{
  "num_hidden_layers": 22,
  "hidden_size": 160,
  "num_attention_heads": 5,
  "num_key_value_heads": 1,
  "head_dim": 32,
  "intermediate_size": 448,
  "vocab_size": 8192,
  "hidden_act": "swiglu",
  "norm": "rmsnorm",
  "norm_place": "pre",
  "norm_eps": 1e-06,
  "positions": "rope",
  "rope_theta": 10000.0,
  "rope_fraction": 1.0,
  "qk_norm": true,
  "attn_scale": 0.177,
  "bias": "all",
  "tie_word_embeddings": false,
  "parallel_block": false,
  "init": "normal",
  "init_std_qkv": 0.0567,
  "init_std_o": 0.00855,
  "init_std_up": 0.0567,
  "init_std_down": 0.00511,
  "optimizer": "muon",
  "learning_rate": 0.0113,
  "lr_mult_o": 3.0,
  "beta1": 0.9,
  "lr_head": 0.0272,
  "warmup_steps": 0,
  "schedule": "cos",
  "final_lr_fraction": 0.03,
  "batch_tokens": 16384,
  "max_seq_len": 512,
  "doc_mask": false,
  "train_tokens": 125500000,
  "max_steps": 7660,
  "dataset": "wikipedia_en"
}
MLP neurons of a small language model. Each row is named by its layer, matrix (gate and up: input weights) and neuron, and shows model dimensions 0-127. Each number is 128 + 32 x the weight over its row's rms, rounded and kept within 0 to 255. Numbers have three digits each. A neuron's up and down rows have the sign that makes its largest values positive.
Before each neuron's rows, "fires after" lists the tokens most often just before its 100 highest values on Wikipedia text that the model never trained on.

fires after: "0", " St", "\"\n", " W", " H", " M"
L4.gate32:137091109141159071175143101138132186120143123118148254103146081078171119161138096096116155095081096101104043160215176123110131152121115114144128138131154086104137164126149138129106095146152129231107134096080122134155116127086144160124170108131161121102127128071151142129179081122102098079163105117131111098176128154105109150183153070183153168137096101128112111134113149122134201153186
L4.up32:134148122135195088118163132147069117138130114104162177110132118071222161138125092090127170163104140093117030111172176155171099169126109100077098104107094126148127155109119162129145161135131129201171163145094143169142152109158127155163126197121139136142179103081129136141089120148131080097129135155210152133156140124078115114140199072134165143134192128056116109109153182113131167157129

fires after: "9", "0", " is", "iam"
L8.gate334:144137099131131154087139109097109143103149164114166150134168164199106110092168179139133140134098162127116108191207121103093149130122126074092097170114141096135154126090122103100136068115153102154151125095160053064159139102160128112062153128185073076114103127138142130155086102072122128113088117104124086120104064107160133148134157132069093115117121165092145133136113140100102103139107
L8.up334:166140120099159082130109114142153106094157126121158159147142167129148121124154206165129091164111144146154105162166130108100136082138125132083140166108136116135163069068078082173142139140112084132110080169131069081149124079113157127079126081112117091071114162098141167150084103106170080120120130109063087125153104050165173070143161104124125143112099188114125106134174153123173127117136

fires after: "9", "0", "8", "–"
L11.gate140:068154091123142092155255111113128104137157087169151166119117134187157090080151147166118145164127084113152126166140120142167088141082137141141119117114127160134158099147126103096193150146149126126139138153153108141106063091161113141158155097152159119189127073134107104147036152061171165109095148134131149100132094144145170131145115119092114162111162144138110132170067121108110094148106
L11.up140:137133106131160141160167140092142135102135085141171147158118156176147063076202188184144147086139100096111073193172133087153084122107108153129077114088176172099114141137118190099190115106166147143133121055128055140191129087130169164152174161119143098089193135071165166141084130122180118140103112170132157113145153193132148151091150124195181137142130128108147144142131101097119097121139

fires after: " ", "1", "2", " $"
L7.gate218:098112159068155111143164158123184108160107151175118178160159157180145061105110125077081142124154107172164194179071117107107132195181116090089104136132124163075066105138166180100162098111090113124104178108150068105133092101119130182140151104055135137132083158132098160196117156144164139155121149146137168107151126167112144103126178113123159147136161157124101155198107146133144148095115
L7.up218:076094182118130141098181129121138138139145177131150157165131179137135095127130119108117151139116052142120174104109083090131130186164091103023113200103102179100084149137092189064152077131094168150085146158168095126161105125143165144119116148110124156147135158101081176144143156161175123149118112146126131160155104191087098149121143115120142136086133183083128138188120104101194133108059

fires after: " |", "|", " ("
L11.gate292:127127088100130079143199169101162208147161092146117157129124132099148108129127062091110128145151169126211120111120137151155112150095074133044065174161164145156132115162111078092150141093165148173139144144119094143139090110131080171125079096157096096117174087124184131101127101146128162100125136147153187187045126177154108141116093115138160091101128158132141100123134140197101117124161
L11.up292:129128112123128138165118092114136155143204083160127138189105191133075068167067079147128114123118167129109141170113168120124133110080153065099091064155060105131109128114111139119127111116146163165112158160117081116121117177140120165139183178112124102188105086080128088088071163101094148108104115140154100053113136108110050166102149104135109159071179157138131158147122114117102133141141

fires after: "2", "0", " ", "1"
L10.gate278:125118132089066098138170113124153194118163098157094144141121162155138132154118172136178195106060157186124139132128137183061141153161138106109087140090140111125100092141165112118112121098161156148147148166091165071114138077142114131126196130072203156138142107098156163129113108122143121093089115156136167100146137082124116158104128160085149115101088173165135145106124164089127085103135
L10.up278:147109113109122108130134170145157098113096120100189139175178180146104103146143138124176128081095093113141126130152118092126135181180049111071105161055136146154107163054143082089123082131085195148093151175170123109137104103114157097162169147128125205168090074132123160058088147125136109146063083146135117122128152112101108141188098172115130115103070134130101088112111175126198115083137

fires after: "1", "9", ","
L10.gate281:101187101153116091113133075126149191102084117093093171120188108149148098064098137151099086119094049123083255153157124182147128092153121150144144113133105132118172141172119106092102150126146122132127212135124152079125110135076139146091134097185170104124157160114112097115132139132088050151155145104155121130136155098119127178147091076119154081156114153096122142101133150150042106144113
L10.up281:120153084155066125069109142098141110131127179123133151133097148118168129124129085087136138177140179124098133155100189092138157140131094084089132146184131143186113168175143135086150193149130173135125133076080094134137066132103081148121147166187100118154128119134086097171123204128121158155117135126097191140105085144150148104148074131148116145088165093113134110096113167153151076124123

fires after: "0", "1", "3", "5", "4", "2"
L4.gate251:126105156155128149120156156067078122073121160145155151114122130068158181121115110103106143153108162093192148109143143161132093126154140084094160092145106074144111082197119070111166173199099096159170105152148126119129124117107095157104127070159123120107163095104143125148199116102083144116129152162156147110095180134138110079124136150130152143104171188133114174087160115171128125167085
L4.up251:156110194142091093129138113057125117124130127114154173103134154140154121104125145116132148159147108150130117103113115114130128063099130190129128068121113105154181105096145140129105119137143113091129101136089025073096157150135054132148095124104087111140197156078060131149127072047095101087118141126162152085099150128157117084091136159137202170068138132076146151163133183124095148109104

fires after: "0", "9", "1", " H", "8"
L17.gate176:157114112157185108128147110128112124120111088097106119105163140127146127116124161141123107095080165200129205119119153109179191143054106134148133086103120118135174136131136121111146098152146109122075128077124143110144118114120067077178115148093099113186090179082151171145114140139147159121112153126133144170088096128130164038161155146134118127091117156147158155194115194114098116163126
L17.up176:107152121133143113170159101181133113153097098156064134131128072150129133226164177124159158073115112126161171115150181185092105157106115089069128100137050060103185130101146088141162109089158048050124142149123175126133101159195168139125130144162125140182135151203116121149106133104135159127105132152048101130117134167134135132147147091076118128132117158106168087115166120188165117122152

fires after: "–", " (", "==", " \"", " "
L2.gate87:158071125179132103083157120103135195096122199211139127134090126109166124086113152176089153109060136102150163089175119152104110136143148199164127103169134091124114184109156140086092101110119126099119144085150131135167107195225123140156141157172122171109120117136067139120146120141146103204115128132078129126193155172129178133111132103139135166118159176149152089142131087164184143127125
L2.up87:177127111144107103091123115146109158140072155162150118151091108143158158121121130129089211109105164114099196139170165134095109151159149157154129136103103092105147136103182116115137085125163127092090149131090090182104140143197122160182180143154117178145141125144070099088147073128134075134154144132023113141157225142127128143127136086116110174116140122124169115105081096136216149162100

fires after: "9", "8", " which", "0"
L10.gate283:162115171148124096158081157097145123130139122139125102092153120092136079120178132141103092126144111134096049116137200156124098105147169087170157149029152120163148083113172096109150134133151147107125127085127087172109158104152085081199141195153108157158128135052097158152115123077158112082136105128101103177136080093162091166096094141144138061111110114091120168128074088060118165121089
L10.up283:151124123112124083168129133126199160108082120166151127141130070237182140102156167111164126092151149092199133157176123124100145119178103089166154110136126114136150123078163133047154091083115169100144141107172147180133127071088158106119157161141098130082118156044089130132099136081046104131127100139158160120076141136125168109117154126086138086149130128134138141123105152091069037119130

fires after: "2", "1", "-"
L10.gate38:139124104136099070127142156141166116125133149159079119080197157122130104148122127143122121117150094127074172106152177129178114089125143102117120100072127127140158113092114102107125058148108169109126187104124163160110086119124121123131093078149118092193175182084118119147170149078111088197152104059174150097158158045119091110093091133124130062110124144121106167151196137100139133157104
L10.up38:085168175170132130056134105140128139138111101058147090114114144137184162146106129140139138115101081079106191150125155140165114158176085092133111141162113132114134122111087110113084111136055102183145098161124111142095142153109076130107132130143110177161103162145161096123113145100143046158153091123124205140116172165109129187135110140135163100137111183113169134079146206131175140144130

fires after: "0", "1", "3", "5", "2", "4"
L6.gate61:127091186145139101137116106147110130136166096188132166099126137131171141054106131150103211112056124131127060101148170127078161097114112144115159088160131123163110139123111162098120169157082177169137124159095101096140140111111154142057085150096074060138080091091081145174126093044155156123167173139186153152114150119134102076157136146128156110122187151089136159163152162134102187067134
L6.up61:127110171113101099173070098129143109119189164175133144078177127083179154118154162148128135140087129101149106117165115087119152118143057099123143125094106170137099105126099128175071119144143116159166176111116136150140193092125148128147070176123140038099142097147085118201117109146117117077155184133180131155110128185101115061135155133093142094163174189162125145099164168145090170154114

fires after: "5", "0", "4", "2", "3", "1"
L7.gate228:094107110144138113134111136145066164144170110147149121108125143147138101167165152094142139087096182139111146159170151094124091113151111114123167081141079100126102076185116079186132173100114122134120084126214120093139203123136096128110143098166104095138150087099171113124122153107142136160152137142143109132056079048135140154134138198138143156140173110100109175116162135121173142163116
L7.up228:148153139125091159119162113119030080153170154124153133120150219141138160130176106083089140126083106086169078172200156092162168092133121113122158110126112153144185171145103116135144145109102101154128130175189108091129122125110180086098135114123086116072169068125141175200145079121157103112130185142111156139115168156139134122169159109119192101113168177101085175117103151152152102081093

fires after: " ", "{", "_", " |", "n", "["
L14.gate100:118097193194083098185132151087085120084136157102169077192170110141104109105116117108116123117086143084150068159059194090162070153117136112094079103129125123133136125137183104111110105077180112096147136128120125137113081157140096133096109102139163174127110093114137167107119128173114187109202131154146105101105093101106087121104104107172164106157104142133142132171113149111074144099134
L14.up100:125161086195188111112097118116130122087079159115084128123150141140132178129073089185148117110182155166177100083149114104170107148130060147114153165155129152089157131065054105171148091108168174155116111151066145087162083141084110090132079106173063109118094108122079169171100148083146118157103152176141132106110103110123143186153116155127125139080157136102104133097140095087099107098137

fires after: "1", "0", " (", "3", "2"
L14.gate246:147140142086089073122171159151127148142132120160082128104158097148090147110214124094169066095120095083132115150149095123137172133189117077142105128140136080112070152148064094096137100078115117172159141131170182094157144121093127068141115140129118132084130152130136116164110100152128117122119138126176139159128139134102103078178085103075127174119206162145142127131144203126154120141205
L14.up246:144120172135107091095147177102156126161170141141120141197155172121138158123177124120049138106122114045096118161124115136127123127096090043128113154102126165102067121103128038088111129113036156128103155149189157078122141160181132116123134160130153173132128089127174145136178118117114114157137087135116150122054149098124139131145117118129160146107210079089094155150121144152169156120159

fires after: " ", "\n", " (", "\"\n", "0", ")\n"
L7.gate2:146122174072126139163149083141120172111126176132171218119126169141157152078091155161142174154089120133142098138145109108118140169101120142086151113156079109079119197108190152112152088144059155108159165137123127125142134195144131136144112133108087118068150121101124128120119115029118102134175193115200132118149127152098113111111101085175204167085151106105169138123087093122151174112131
L7.up2:100160164136118147100168084152147169104146201167128178218134089160115140100073134143128167133097099091120121105153156109098123188115128112085110152112124113111102121098125151124093128137122113133156167140119219112151137146149194200145103105155111097090130151108113118077140125142178149154165177168168169138146148089078110152154099110149195193108153116136136085131119135096065161112143

fires after: "0", "9", "8"
L15.gate434:090117156147114098141140093158133167115112101162111165143170107125127098096145153161132064107098134130159140138143191072148078085072152121059168184133159115142144081104124145136149112138163108110124138140125072079123131059146061113126144102156104083191120116091135153176129147129126137180119098116186087145125054095177162131113156145119160079141129131125119136133093154102088108150115
L15.up434:140116175131142135135170133155179110144160039174118230125141108139150103117149176138158123091149101174115135165164122113115157144115143095097148153146132137113080105107124133089141100092125129124156103168167101103165158140126036100121128189175122048175107152100088162156046146136121151132071084153117129119092070130134171125119163137085143112157142134129120145141083125148126079196153

fires after: "0", "4", "1", "3", "5", "2"
L8.gate363:143183170152089123128126129120118139160122164101198091080151101133181119112152170146127201144135118090109099114110073107102206093123112142169129112131119119095148148172111094130197116159131120116147133151087109097127099133102049111153121153132122080131153124068103103179156107078094137074124123173113136155137143102185094151122144160141156127156154140117124185132152132146106186146126
L8.up363:167117135090161138113136175150099108093137132144193117092134148107101174080135137090095160067136149131148105087185149087127132073107059161134097100160151139127094135169121139103178076133143097139143098202070116085135063181131084123108121091170132124099171053131149131141135121131102121093152165142157174061172149118173150107097105145120095088097156125145089197138123134179143126141065

fires after: " ", "1", "0", "3", " |", "2"
L19.gate249:144142117083113140193158160103111095133160081127145125140113137126095151134108067204040124097109146113173130165132079121160150098105116098097141109139118114184138108080156104114120123175120170185127128156174121134154101078138159118169162129123138046046058135123184171117193142111111112139146101102114162117148165084137124171104157112217148127155162133188086154165025111087103128149145
L19.up249:048148077158148093156147130152091118133100177114111108136087103125180129130118071121080199112148158110175107085101081138142187130111070149140149160114097142123145086103139115106114146126127105116108130130160139098100154102135117093179120168158035077148069128122098184122155200096112173109168147167106144092133132176121071180165133123174078107167184189160119147141135148093087116094099

fires after: " in", ",", " of", " United", " the", " |"
L2.gate2:095104143065108092146169171151140163116119058169153101128114098091085115153160087089115140142150175093128184131072156168143067111202123133118120123114126177185101165188133130139065130110103153073133156104188133134088111167121113127152047171133103137113136119136145139098152071162192137099092174177156094129145158153142141180190125159136136139130167107123102139128177119156102127153111
L2.up2:117061087100156119145181159116127144105133127104131196150134156056084146073150140088098037109123113196085127069119099164130154086132152076127139091168127144117123172116125118124119053117085166081088181150145103148144126127132081142144167124149124168114126035124126227081110135102152113114112150106133160115138152078135154129107123147134107153102121107139171181142156122125141118074108